python train.py --n_layer=13 --norm="layernorm" --attn_scale=0.125 --bias="all" --tie_embeddings=true --parallel_block=false --init_std_o=0.00396 --init_std_down=0.00396 --lr_mult_up=1.21 --beta1=0.9 --lr_head=0.00539 --schedule="wsd" --decay_fraction=0.854 --final_lr_fraction=0.0 --seq_len=2048
MLP neurons of a small language model. Each row is named by its layer, matrix (up: input weights; down: output weights) and neuron, and shows model dimensions 176-271. Each number is 128 + 32 x the weight over its row's rms, rounded and kept within 0 to 255.
After each neuron's rows, "fires on" lists the tokens most often at its 100 highest values on Wikipedia text that the model never trained on.

L3.up1850 [ 64 170  64 128 165 109 121 157 171  90 104 146 144 100 147 125 114 121 125 154 158 119 135 108 221 166 156 126 158 136 100 142 102 160 151 111  84  75 129 101 137 148 103 153 102 140  83 125 138 124 182  98  84  90 106 130 122 141 154 110 113 116 122  88 113  94 150 186 102 183  80 134 109  97 114 131 112 148 141  81 122 160 145 166 112 136 127  62  85 124 168  87 175 104 104  81]
L3.down1850 [ 96 166  62  89 125 194 128 203 198 123 139 110 144 154 159 179 149  71 123  74 156 147 127  86 129 132  75 186  80 154 132 185 102 111 137 154  30  95  85 131 100 120  82 157 107 129  91 130 125 136 107 139 123  91  51  89 119 133 165  77 153 170 115  96  85  97 165 155  94 122 142 123 199  90 136 111 160 117 135 127 100 138  85 151 149 134 172 205 124 112 139 160  78 111 146 153]
fires on: " well", " v", " short"

L7.up126 [130 117 146 121 166 102 146 172 136  96 113 102 142 187 128 123  99 121 119 119 129 190 148 134 132  91 162 150 130 161 139 145  93 102 124 159 103 146 141  87 165  93 188 191 153 134 153 151 110 120 111 174  82 185  74  98 155 107 118 159 141  98  62 134  56 180 102  73 131 100  98 123 117 172 113 140 144 170 152 122 120 103  83 129 135 153 161 101 160 103  83 156 116 157  77 166]
L7.down126 [149 147 142 140  81 166 151 138 113 139 147  95 119 154 151 100 133 122 108 176 166 141 179  54 157 174 137 151  98 168  73 178 151 130 146  50 111 122 140 145 138 127 119 126 144 110 134 101 193 200 160 120 143 141 121 163 152 145 190  84  90 121 139 111 119  89  90 164 154 106 126  78 135  63  72 110  87 106 178 172 132 106 177 104 142 131 111  88 113 161 107  79 168 126 174 172]
fires on: " |", "s", "\"", ".", ".\"", "\"."

L3.up1143 [161 115 143  62  98 105 146  59 177 132 170 112 100 109 183 185 132 139 101 106 108 153 114  95 169 130 146 116  52 144  93 194 114 133 140  97 113 144 187 134 167 144 113 169 116 134 186  70 155 221 136 102  86 158  91  94 145 148 136 146 143 143 154 100 120 117 153 139 120 128 138 160  42 165 122  77  90 165  47 112 140  85 123 102 138 118 123 170 160 122 152 156  93 108 109 156]
L3.down1143 [130 138  86 136  49 166  88  78 137 134  70 133 113 120 178 180 142 116 120 140 148 208 117 141 153 130 130  51 122 144  69  91 110 116 144 115 166  92 205 103 140 164  79 157  86 119 148 161 140 130 114 125 112 142 158 116 118 208 124 153  90 164 156 136 135 153 100 114 119 146 152 165 111 204 193 102 156 141 110 109 180  48 113 107  91 134  93 156 143 132  85  96  64 123 114  77]
fires on: " \"", " as", ":", " '"

L7.up1280 [131  78  90 106 132 115 120 111  80 109 120 105 130 122 149 170  92 167 110 130 119 155  88 118 209 120 146 154 131 110 149 124 121  53 183 146  82 144 200 177 112  56 118 118 135 146  95 110 141 191 124 176 103 206 143 118 129 148  88 172 130 118 129 134 142 122 124 126 120  89 127  89 105  91 189 168 143 112  95  71 130  93 151 118 130 128 117 118 146 131 124 126 111 187 107 120]
L7.down1280 [140 118 118 136 142  83 162 196 131 116  78 114 100 133 172  89 159 118 163 202 115  42 148 130  90 106 124 117 115 167  92 121  99 171 135 138 134  76  90 120 152 237 140 140 143 127 197 134 134  80 150 109 158 152 180 163 115 190  88 134 102 135  98 127 149 156  97 133  91  63 132 156 151 155 139  85 115 151 136 144  88 108 117 130  88 118 100 172 161  92  76 141 125 101 164 123]
fires on: " as", " (", " ", ":", "—"

L3.up725 [ 95 162 178 164 108 162  76  96 155 146 126 168  65  72 155 125 142 119 120 117 123 171  92 186 112 135 124 117 170  49 133 110  90 186 103  99 101  87  81  83 175 135 175 177 135 153 146 114 156 151  73 123 187 148  92 120  92 146 107  83  66 134 115 159 136 114 104 122  85 122 107 115 149 129 142  58 133 153  68  85 128 103 144  92 100 139 128  82 142  89 136 108 165  93 153 161]
L3.down725 [162 155 115 172 121  65  95 132 138 129 101 126 145 112 176  98 139  97 143  76  88 150 125 169 134 150 108 214 141 127 122 119 102 167  93 116 149 101  87 128 144 174 125 138 132 124 149  98  46 158 142 109 112 101 140 114 147 137 197 110  96  89 143 153 223 123 171 159 181 126  87 175 126 125 117 114  98 126  98 111 191 124 156  76 127 109  69 127 113 118 170 132 130 145 150 154]
fires on: " can", " T", " able"

L3.up1594 [121 109 123  69  98 117 127 139 118 127 158 121  90  92 131 107 141 110 140 149 132 165 117 189 133  97 216  82 132 132 135 121 136 156  94 189 158 109 108 146 117 149 119 129 138 130 119 134 191 132 134  85 136 102  96 123 145 120 134 169  84 153 163 132 121  95  67  88 114 182 151 111  89 123 100 194  91 105  72 143 101 160 143  58 168  57 165 147 142 207 163 179  52 190 126  88]
L3.down1594 [110 145 125 175 135 153  63 136 116 147 152  69 123  55 129  89  97 118 167 129 180 109 146  83 122 104 109 142 109  88 127 152  80  80 114 192 159 104 108 140 171 121 158  88 126 102 169 126 105  75 113 147 137 106 195 115  78 126 158 144 166 125  74 117 153 118 240 133  66 190 156 158 133 103 167 130 165 133 116 121 141 133 122  93 170 101 109 117 103  88 136 146 160  83 145 111]
fires on: ":", ";"

L7.up63 [113 139  93  91 154 113  93 108 115 109 141 133  98  60 157  73 142 124 143 147 129 131 123 108 145 156 183  75 116 121 146 146 169 142  81 109 168 139 121  85 119 180  43 142 101  95 101 134 134 132 111 113  91 119 122 127 138 150 140  98  75 120  92 129 108 134  97 111 132 194  91 161 130 153 147  98 160 165 112 118  75 140 166 131 101 140 132 142 134 141  59 179 154 145 129 204]
L7.down63 [133 129 128 144 184 126 184 115 134 106 132 164 106 178 146  98 165 121 163 142 188 123 167  97 121 150 186 173 146  91  59 145 146 161 111 102 118 113 126 114 114 123 120 104 155 112 168 169  91 160 167 143 186 137 104 193 116 180 118 222  96  85 143  92 148  72 143 182 171  80  73 134 135 108 128 147 160 105  86  67 165  51 107 146 115  97 167 110 129 112 150 112 103  73 118 103]
fires on: " the", " a", " to", " during", " 2–1", " win"

L3.up1744 [123 135 165 121  81 158 133 121 151  61 128 135 124 101 124 136  91 167  87 125 129 136 106 113  69 137 137  91 173 112 152 148 107 133 174 135  94  78 140 192  91 105  92 148 141 110  89 160 132 137 195  80 177 154 136 145 128 141 119 114 192 136 136 115  85 114 139 169  86 155 156 172 107 112  73 138 149 160 142 102  67 119  88 145 169 133 118 101 107 165 157 164 140 159 136 131]
L3.down1744 [ 93 136 191 144 103 131 145 170 107 125 103  65 131  39 183 170  68 107 149 151 169 147 130 125  67 117 140  92 158  81 155 136  97 154 175 165 122 125 187 180 155 159 116  78  68  89 144 118 113  80 135  80 132  94 161 167 130 157 117 136 135 121 107  98  75 150 148 163 116 118 112 179  96 111  97 106 108  88 140  95  99 163 107 121 122 153 155  43 170 183 141 159 138 132  95  68]
fires on: "i", " same", " That", " that", "ig", "id"

L7.up511 [120 131 140  89 105 107 146 150 114 103 122 139 186 174 138 180 110  78 113 149 102 191 109 151 106 102 137 138 121 115 134 122 176 161 107 105 148 125 164  39 137 156 102 157 134  93 108  49 165  82 138 147 132 148 130 117  97  90 102  91 158 146 105 133 163 222 123 105 116 124 112 191 146 144 117 124 169 161 123 162 137 128 145  91 176 226 138  99 121  41  35 107 110 213 124 117]
L7.down511 [140 145 110  90 102 190 121 155  95  87 124 151 133 125 126 164 144 167 188 130 116  98 146  85  92 209 102 183 156 121 141 150 106  84 135 193  76 125 112 124 101 150 116 104 140  98 118 161 106  75 142 125 147 171 142 164 130  91 151  90 149 117 165  61  89  90 110 144 126 121  95 143 129 121 124 186 136 124 118 171 149 123 111  89  93 126 105 178  67 109 124 138 109 181 132 174]
fires on: "n", "in", "s", "d", "S"

L3.up755 [151 117 113 160 135  62 137 143 144 159 110 158 202  80 106 144 145 124 116  88  86 162 113  99 106 108 164 144 131  76 177 137 122 129 135 119 122 123 145 213 182 173 141 122 175  97 166 112 168 130 187 113 110 111 153 148  58  65 156 106 105 135 120 175 130 163 107  95  87 126 120  63 148 153 171 109 173 196 136 171 146 196 115 113 180  82  98 117 115 100 157 142 127 128 106  74]
L3.down755 [125 132 164  60 119  68  88 129 120 142 107 121 161 110 184 108 151  75 227 132  90 119 141  95 133 153 148  84 104 137  83 106 107 148  89 161 127 143 162 136 159 115 126  63 102 116 102 112 126 136 137 133 125 157 105 139 152 144 136  92 140 102 126 153 114 164 137 174 145 115  96 123 127 120 116 207 153 135 125  89 161 132  95 147 170 158 194 183 120 134 134 129  59 107 159 107]
fires on: "up", " man", " men", " Date", " husband", " team"

L7.up1464 [100 117 133 100 114 191 133 121 136 144 135 217 128 129 166 112  85  97 115 175 120  67 109 177 149 169 165 111 161 115 106  88 181 108 102 157 116 136 137 132 105  98 133 186 103 110 143 152 108 166 158 130 115 144 153 104 148 186 129 141  71 159 128 130 143 117 151 125 105  90 125 105  22 118 192 209 127 129 101 113 115 124 196 106 113 197 138 162 100 120 162 119 164 127 158  73]
L7.down1464 [112 110 160 145 117 103  92 102 130 151  82 129 178 158 129 115 148 105 107  47 179 194 124 139  95 135 157 147  87  91 137  95 164 160 118  97  81 119 112 147 166 152 101 159 161 158 124 139 112  87 144 131 140  98 120 162 100 106 180  99 126 133 131 104 149 159 110 134  84 118 117 129 178 143 124 117 127 124 189 176 129 160 155 174 116 123 137  89 143 144 112 122 141 208  86 193]
fires on: " the", " in", "|", " of", " Operation", " The"

L3.up1654 [ 68 146  56 150 134 127 157 171 113 123 145 149  80 151 176 166 115 108 137 168 144  84 153 125 164  99 165 130  68 164 102 133 186 138 129 191 142 125  97 123  70 119 154 154 106 184 158 120 162 159 182  99  94 149  99 148 106 114 133  64 114  91  89 149  85 126 144 138  89 176 161 211 178  95 150  79  90 113 177 185 140 178  92  73 175  83 141 134 138 126  84  69 115  67 136 141]
L3.down1654 [ 47 197 110 173 146 124 191 158 185 175 143 123 124 119 174 145 147 184 120 113 127 112 107  96 134  98 173 107 144 213 119 118 108  94 155  97 147 169 152  93 176 151 136 144 132 128 162 137 156  85 155 107 184 104 113 163 133 148 119  94 136 133  81 171 146 122 162 156 156 105 158 149 136 139 107 142  97 138 128  56 117 125 119 174 124 136 158 177 126  65 134 162  86 109 153 143]
fires on: " well", " long", " best", " Long", " high"

L3.up1999 [112 145 155 171 148  73  81  80 149  63 135 103 123 109 130 142 148 131 136 128 156  57 111 111 124 158 150 160  89 140 111  88 149 124 108  96  87 138  82 139 178 123 156 110 124 140  94  87 115  94 115  72 170  92 129 118 124 116 131 107 117  90 131 154 134 150 112 106 111 162 136 157 148 143 135 172 109  68 153 118 124 142 128 166 133  92 144  96  89  58 107 152 112 154 135 149]
L3.down1999 [112 154 139  88 154 120 123 199 138 146 112 119 133 138  99 119 132  96  95  98 136  79 100 103 134 114  30 161 109  97 117 139  76 122 177 130 131 117 154 120 186  68  51 114 126  85 189 145 124  84 122 119 167 106  60 144 103 111 126 142  95  90  95 164 104 110 135 176 184 138 124 148 165  71 137 146 103 145 182  91  81 129 144 103 122 100 162 162 142  74 173 104  99  99 171 145]
fires on: ".", ")", ";"

L3.up1123 [ 81  82 136  89 137  98  96 163 101 108 128 147 110  91 107 166 133 145  78  86 108 130 114 144  99 172 162 139  88  92 145 126 210 119 134 138 112  88 145 123 176 126 123 198  68 136 136 122 152 142 125 114 141  78 141 104 113 126 130 170 135 114 153 125 110 118  74 152 148  73 108 106 123  46 136 153  78  93 183  88 134 163 116  58 120  73 119 118  99 141 157 187 123 134  84 161]
L3.down1123 [113 140 153 148 134 123  79 144 111 117  64  56 179 172 134 158  51  67 163 122 176 150 140 121 166 101 114  67 134 114 139 115 142 114 143 145 142 193 112  86 144 148 109 133 117 152 162 118 105  88 158 170  75 137 151 136 134 167 107 168 149 151  65 118 114 154 216 128  98 153 146  93 184  79 129  91 113 134  82 121 114 118  93 103 123 149  85 135 119  94  87 163 130  41 114 179]
fires on: ":", ")", ";", "—"

L7.up1838 [169  82 162 160  99 163 165 146  76 140 106 160 139 113 125 145 124  76 117 156  79 143 148  88 126 137 161 164  93 112  99 127 114 185 105 153  75  86 145 144 137 134 167 122 111 152 125 169 135  79 144 187 112 115 160  92 123 138 171  95 114 127 118 137  98 223  98 113 111  90 131 138 118 216 144 111 150 167 137 127 146 121 156 122  94 143 201  95 128 121 121 208 142 104 113 135]
L7.down1838 [101 135 148 198 119 183 149 110 130 141 145 120  77 154 138 141 139 141  82 109 102 149 146 134 147 100 105 117 200 197 107 157 107  92 130 116  70 176 145 121 116 134 111 164 127 171  70 164 115 151 143 108 177 110 140  83 131 105 141 118 135 156  59  81 139 103  80 170 127 115 142  71 172 133 163 148 156  63 126 104 172 143 145  73  81  74 166 135 130 192 106  83 103  96 113  83]
fires on: "s", " |"

L7.up196 [107 117 103  56 157 106 181  86 129 219 141 176  98  78 150  92 122 135 128  75  92 172  93  78 134 137 182 170  98  83 183  53 141  80 171 156 136 136  96 101  85 113 133 157 139  62 128 155 151 101 113  87 132 108  97 136 165 136 112 224  99  90 124  99 157 113  86 132 108 145 177 192 116 126 154  76 112 154 159 141  99  76  56 116  68 147 130 111 112 172 129  89 123 126 183  64]
L7.down196 [105 131 112 118 147 133 206  98 118 114 127  90 111 140  92  94 101 158  91 137 149 114 113 125 109 121  76 132 123 154 149 150 125  76 112 114 173 139 135 147 123 103  96 122 136  99 105 132  54 131 111  82 165 175 187 158 154 139 131  96  74 157 171 133 109 107 113 168  92 126 140 127 145  86  89 141 112 116  89 203 174  73 132 104  91 126 190 158 151  74 113  80 118 135 107 143]
fires on: " a", " A", "a"

L3.up401 [111 149 187  60 127 108 200 107 109 156 158 124  86 109 165 113 140 109 129 138 105 156 161 114 122  63 135  82 170  93 119 140 148 140 122 101 139 181 181 125  39 167 122 132 121  88 144  88 155 157 162 122 122 132 112 153 140 106 159 152  78 121 144 111 157 155 102 121 141 146  70 106 157 119 151 155 168 237 200 137 129 146 127  67 184 137 149 156 165 208 130 103 118 107 130 117]
L3.down401 [125 101  49  94 191 170 141 105  98 141 162 163 111 123 113 150 169 134 100 129 106 116 154 118 150 123 154  61 128 140 150  81 159 184 121 145 135 127 198 123  69 188 158 116 124 143 125 103  85 174  88 120 122  66 167 133 115 131 144 144  79 156 173 115  72 191  91 134  64 151 144 110 113 157 178 124 144 170 140 131  98 144 112 124 138 139 172 118 139 180 130  89 135 150  89  76]
fires on: "."

L3.up852 [122 129 170 149 103  96  98 106  77 162  95 110 117 127 104  91 152  98 132 129 150 177 107 163 154  88 164  80 131 143 109 154 163 117 115 151 115 120  78 127 164  74 194 145 106 132  58 133 149 120  95 140 158 180 110 136 119 110 172  89 145 105 116 115 117 169 144 165 118 152 214 103 111 155 215 176 121  99 108 135 143 196 110  97 101 108  98  66 100 110 120 192 122 103  87 100]
L3.down852 [146 148 112  90  93 100 111 139 136 140  71  82 149 168  94  98 112 104 165 128 134 102 113  81 141 131  77 100 152 141  68  73 106  89  86 146 125 113 107 112 133 121  88 133 120 127 154 169 112 104 123 133 129 114 130 145 122 189 152 106 161 131  48 127 123  72 173 133 156  76  61 179 133 135 152 133 143  55 127  74  96 104  54 146  97 163  99 129 175 124 110 137 110 105 156 140]
fires on: ".", ";", "—", ":"

L3.up337 [101  64 127 124  83 126 180 131  96 116 109 111 118 119 179  90 106 125 114  82  85  97 165  82 170 174 111 132 142  86 169 144 131 105 147  97 149 138 132 155 126 148 170 178 130 116 101 171 129 108 162 117 118 138  91 100 183  81 116 127 110  83 138  92 169 132 102 108  63  86 131 152  60  95 132 166 210 119 115 159 144 170 159 109 126 120 120 103 184 181 147  82 126  73 121 163]
L3.down337 [ 88  91 127 176  63 117 116 121 150 138 148  90 122 166 143 171  96 177 162 144 156 104 172 120 145 159 153 177 120 156 123 170 118 131 144  60 144  68  76 126 134 172 142 142 164 122 116 150  85 133  98 115 106 151 106 133 126  97  57 148 184 135  57  83 151 107 104  98 101 207 137  85 106 129 144 173 176  95 144 162 109  90 186 101 158 103 117  81 179 109 118  92 182 142 113  86]
fires on: "|", "\n", " |"

L3.up173 [120 151 157 133 174 161 149 133 116 152 118 145 137 113 145 155  98 105  96 113 145 201 135 127 170  41 155  63  90 165  86 105 136 134 111 142 146 144 143 152 128 139  87  95  97 141 122 131 110 206 101 112 145 119 164 158  98 121 145 108 107 120 137 160 141 167 170  94  80 156 130 129 106  95 119  89 108 195 113 112 134 164 200  33 123 154 118 130  92 144 146  89 144 130 107 115]
L3.down173 [138 119 162 145 107 111 135 129  95 141 162 155 102 160 172 112 128  65 138 170 102  93 104 122 119 137  98 118 111 117 182 147 109  91 142 153 165 135 133 169 105 207 176 176 146 162  75 169 128 171 179 122 133 101 112 133 111 140  92 182 142 136 128 137 131 140 121 121 119 191 132 117 152 149 132 123 117 136 109 102  95 112 112 105 120 180 123 160 119 160  85  88 179 220 137 116]
fires on: ".", " D", " "

L3.up1416 [ 72 128  43 132  97 119 105 111 124 105 168 157 160 155 183 141 189 112 123 104 149  81 148 169 162 194 168  89 155 127 130  84 129 142 125 135 126  84 102 179 132 103 131 108 137 121 187 164 149 120 132  69 101 110  90  91 116 137 148 149 148 110 112 100  96 108  79  94 101  77 111 147 150  81 119 122 103  94 114 123  82 108 107 123 119 146 161 121  90  97 114  64 153 140 116  75]
L3.down1416 [110 167 100 143 133 178 123 194 135 139 188 126 136 141 145  85  99  95 116 158 134 129  62 116 135 121 173  73  75 142 134 100 140 106  99 106 140 119  90 121 114  98 133  73 119 106  92 121  32  77 155 110 127 133 107  81 109  95 109 198 107 136 116 154 126  69 112 152 143  94 103 148  77  89 151 146  91 132  90 189 120 100  79  79 141 125 109  74 146 128 132 116 101  60 126  54]
fires on: " year", " Year", " (18", "–18", "-18", " (187"

L7.up807 [110 144 114 102 154  48 126  70 176 158 145 147 163 118 210  64 145  88 172 129 170 152 148  85 182  85  89 161  99 106 148 149 139 207 167  95 103 112 123  97 110 154 103 137 128 119 135 115 128 157 150 114 106 152 197 150  82  66 168 158 161 126 127 128 161 101 131 116  95  96 110 169 117 150 155  89 171 131 151 105 124 112 150 137 159 172 112 179 128 180 138 114 146 110 109 115]
L7.down807 [106 138 168 105  96 134 109 139  73 136  89 160 116 125 167 126 137  65 117  97 114  94 134 133 107 130 155 126 111 107 128 147 107  76 111 110 110 138 112 108 117 190 108 105 139 121 135 120 115 165 172 191 144  87 143 131 168 115 111 127  89 113  89 136 103 123 115  47 176  83 108 128  86  90 111 130 118 114  81 184 108 101 149 118 111  90 118 123 138  67 131 100 108  95 107 127]
fires on: " ", " as", " became", " is", " |", " becomes"

L7.up600 [174 130 117 144 111 120 126  98 143  94  53 126 112 165 117 104 130  91 119 145 120 209 120  64 189 106 121 226  96 144  68 165 101 120 161  88 121 130 114  88  71 178 154 161 162  67 121  14  94  95 174 129 121 106 104 143 179 101 115  97 176 195 124 126 100 188 103  74 170 155  98 102 135 100 109 143  93  91 151 170 127 153 127 166 106 148 129  93 113 129  94  95 150 160 129  85]
L7.down600 [ 89  66 152 147  75  81 144 138 141 140 181 133 148 110  97 111 138 153 121 123 182 183 147  98 169  79 112 143  84 163 117  71 127 183 137 136 130 139 115 150 108 173 153  77 105 151  86 116  76  68 123 126  99 108 126 155 166 120 127 189 188  98 124 108 154 115 140 103 110  97 154  47  77 177 153 137 156 109 144 150 148 160  37 114 145 130 132  64 155 119  95 109 117 173 173 123]
fires on: "T", "W", "B", "S", "s"

L7.up407 [138 166  59  91 111 112  89 180 110 133  45 141 132  80 159 132  80  89 149  78  85 226 171  95 109  72 106 107  99 107  88 129 124 127 148  50 116 134 146 117  86 124  97 106 113 141 133 142 172 147  61 131 157 137 146 140 167  96 112 111 112 126 112 121 127 208 149  74 185 133 139 116 142 117 160  69 141 163 166 149 158 150 141  94 161 148  85 126 118 159 135 127 185 204 110 139]
L7.down407 [ 77 163 125 165 138  75 191 134 115 164 120 117 134  97 129 162 135 169 112 141 129  88 139 131  88 110 135 150 149 100  80 155 121  98 120 120 138  79  74 132 123 129 167 123 120 167 125 107  85 113  94 160 104 196 112 146 111  45  89 169 132 120 151 122 131 134 123 137 129 124 149 158  95 140 156 158 152 125 146  95 121 153 178  84 148 138  72 132 111  66  97 112 163 151 146 179]
fires on: "S", "s", " League"

L3.up518 [105 121 150  46 159 107 187 129 121 136 144  84 126 132 174 124 146 124 119 103  96 151 132 136 140 100 125  90 114  95 131 125 171  82 130 111 163 164 170 130  76 182  96  95 129  95 140 114 171 176 158 107  94 116 134 163  99 140 168 154  99 155 138  99 203 143  83  67 116 126  97 123 104 116 167 151 167 217 211 140 137 161 110  44 165 160 128 130 149 224 146  75  93 139 127 126]
L3.down518 [128 157  69  96 165 129 144 119 112 177 162 171 136 120  94 133 169 121  98 113 103  82 174 104 154 104  78  63  92 122 126  64 115 150 131 143 155 121 198 124  61 149 173  77 148 119 140 135 127 175 100  98 108  95 135 112 126 132 154 139  98 183 184 135  73 180 118 131 112 109 173  98 118 156 195 151 144 200 175 103 113 117 126  76 125 135 201 156 146 189 132 101 110 162 121 102]
fires on: "."

L3.up1191 [ 85  91 168  78 109 167 207 140 112 150 115  88 140 169 161 152 124 129 119 113 108 144 107  89 158 190 137  98 144 117 180 122 174  91 123 111  95  43  92 134 156 107 156 157  85 146  91 132 154 101 137  81 117 139 123 127 158 142 104 153  83 126 143 119 167  93  88 132  87 139 183  98 117 109 122 106 164 137 103 127 224 220 118 162 144  88  78 110 104 139 147 138 136  82 119 149]
L3.down1191 [102  43 125 134 128 107 161 153 127 163 125  69 135 126  96 172 132  85 198  69  91 177  99 130 126 160  61 206  98 189 107 197 128 141 155  86 123 108 142 102 168 113 125 111 146  86  82 169 159 106 113 167 117  99  76  94 131 178 136 199 116  86 154  93 108  89  96 147 100 139 113  94 105 146  43 136  91 106 161 123  87  87 166 145  94 119 103 132 144  82 123  72  85 121  99 135]
fires on: "|", ".", " (", "\n", "{"

L3.up430 [142 111 185 154 114 138 121 109 120 135  97 116 151  95  87 141 120 133 128  98  85 165 117 158 143 125 145  61 117 131 163 150 152  98 154 185  97 125 162 152 147 123 185 186 193 152 154 110 177 164 102  68 138 140  79 111 156 118 171  99 121  84 116 102 100 108  31 108  72 182 137 102 140  82 125 152  96 103 108 153  84 125 126  58 126 132 151 104  97 150 191 181  97 133 143 115]
L3.down430 [105 124  94 108 125 173 145  56 147 123 120 151 103 153 133  85 131 105 103 117 171 184 121  89 113 121 116  92 101 113 163 182 121 113 118 127 186  90 161 184 150 183 159 112 101 156  87 154 113 119 152 114  81 165 161 131  92 148 120 162  97 192  99 127 133 134 139 135  89 117 112 145 181 172 105 117  85  97 141 129  43 116  91 144 150 107 110 142 163 152 123  69 106 124 167 171]
fires on: ";", " where", " how", " because", " since", ":"

L3.up1005 [138 177 171 124 140 131 157 125 186 140 167 138 147 144 151 122 208 147 141 134  88 135 110 165 133 161  67 165 102 134  82  79 155  98 136 100 145 106 152 154 169 129 116  98 105 108 160 113 144  78 131  79 123 148 122 148 135 145 135  88 155 155  85   9 165 128 106 142 144 102  97 100 142 113 135 114 123 113 138 130 150 219 109 171  67 117 126 158 117 112 142  87  66 134  98 147]
L3.down1005 [109 135 120 140 126 136 146 132 149 129 146 164  88 158  95 129  99 170  89 126 111  85  98 130 116 180 144 176 109 188 132  98 195 127 132 153 154  93  77 117 122 130 118 241 137 164  96 129 154 141 117 115 187 147 145 147 128 129  73 133 149 179 110 126 146  99  89 142 163 100 169  89 148 109 160 109  93  97 124 162 110 101 144 107  86  87 116  81 169 142 155 112 162 143  79 162]
fires on: " where", ",", " While", "After", " day"

L7.up651 [124 157 102 127  52 195  92 159 104 102 128 163 123 140 168 131 107 108  68 147 116 145 129 125 163 188 152 110 154 123 134 109 103 131 134 165  90  69 141  92  90 160  77 130 106 108 125 127  98 110  75 107  89 128 166 157 148 155 116 138  91 167 127 140 127 143 150 154  82 153 154 115 103 112  96 146 131 108 125 111  57 142 159 134 138 113 153 120 117 142 112 128 149  98 117 126]
L7.down651 [109 172 128 102 166 120 176 140 169 214 139 140 100  62  74 110 145 127 184 105 173 108 136 138 104  53 103 170 125  78  70 166 106 176  86 142 155 169 143 155 104 160 131 132 116 142 121 124 146 107 145 133 159  77 126 135  81  95 151 149 107 108  48 125 104 138 131 108 135  99 119 155 112 149 132 116  62 123 153 120 123 103  80  73 109 165 112 130  99 129 140 132 111 131 116  44]
fires on: " the"

L3.up1323 [135 131 151  52 176  94 149 186 148 215 138 158 102 119 112 113 148 171 136 133 112  94 113 103 129 180 104 138 142  85 153 152 139 127 129  70 103  92  81 113 114 112  73 168 113 122 125 129 145 108 141 138 158 156 108 123 113 177 144 137 157  96 172 104  89 171 125 107 133 191 195 130  76  93 166 120 131 146 168 152 111  49 128 166 116 158  73 117  97 153 152  92 116 110  75 125]
L3.down1323 [143 161 141  71 144  45 197 171 139 207 133 151 110 142  96  98 128 165 117 143 109 128 175 111 136 104 141 105  74 110 114 101 143 129  70 141 160 121 149 132  93 116  62  85 143 103 124 128 150  88 141 107 133 119 137 206 159 161 128 153 140 145 143 177 113 165 132 119 143 148 180 161 127 126 105  49 124 125 134 151 137  46 149  95 112 180 114 183  76 147 114  66 127 126  92  91]
fires on: " a"

L3.up1213 [113 144 172 136 125 127 133 103 124 156 148 168 117 105 157 128 135 142 137 116 146  94 143 153 136 110 108 138 158 103  77 178 136 106 137 136 192 165 121 150  68  91 130 135 105 117 147 138 158 146 175 148 135 161 132 127  77 107 160 121  92 120 106  60 162 170 131  29 171 150 110 146 129 149 137 146 140 198 136 153 142 129 166  55 156 130 133 153 159 191 123  90 131  68  97  60]
L3.down1213 [134 141 120 116 166 182 112  86 130 125 137 192  94 135 105 171 121 150 134 142 132 126  77 177 112  98 140  56 146 133  97  86 143 136 122 154 149 147 221  89 126 149 134  76 124 137 111 100  97 191 146 167 109  79 178 132  88 100 145 142 138 126 141 137  84  89 120  91  76  71 111 178 156 112 111 123 129 157 116 114 146 156  70 121 144 119 137 122 148 166 161 128 169  94 131 110]
fires on: ".", ","

L3.up1200 [ 65  88 152 121 176 122 148 165 140 124 185 149 148 147 101 137 158 183 119 149 111  94 163 158  95 108 198 134  89  94 123 140 165 146 145 137 140 141  77 165  94 133 129 156 126 124 202 112 121 204 161 140 117 159 112  88 112 136 151 105 100 110 100 115 150  88 123 111  69 154  80 131 144 106 107 120 115 108 100  91  48 147 112 151 115  85 101  55 140 110 131 107  90 180 151 108]
L3.down1200 [128 178  88  75 136 164 123 163 193 171 161 132  70 154  76 134 181 179 169 142 119 130 107 189  75  91 147 109 137 143  79 111 152 163 130 135 119 135 102 153  85 138 145 106 177 107 111 130 170 115 173 108  97 112 130  64 152 165 242 109 119 178  95 167 163 129 120 158 129 118  95 192 124 112  68 175  71 142 152 101 143 180 114 149  72  80 109 117 154 129 153  90 105 123 135 117]
fires on: " years", " Year", "year", " year", " months"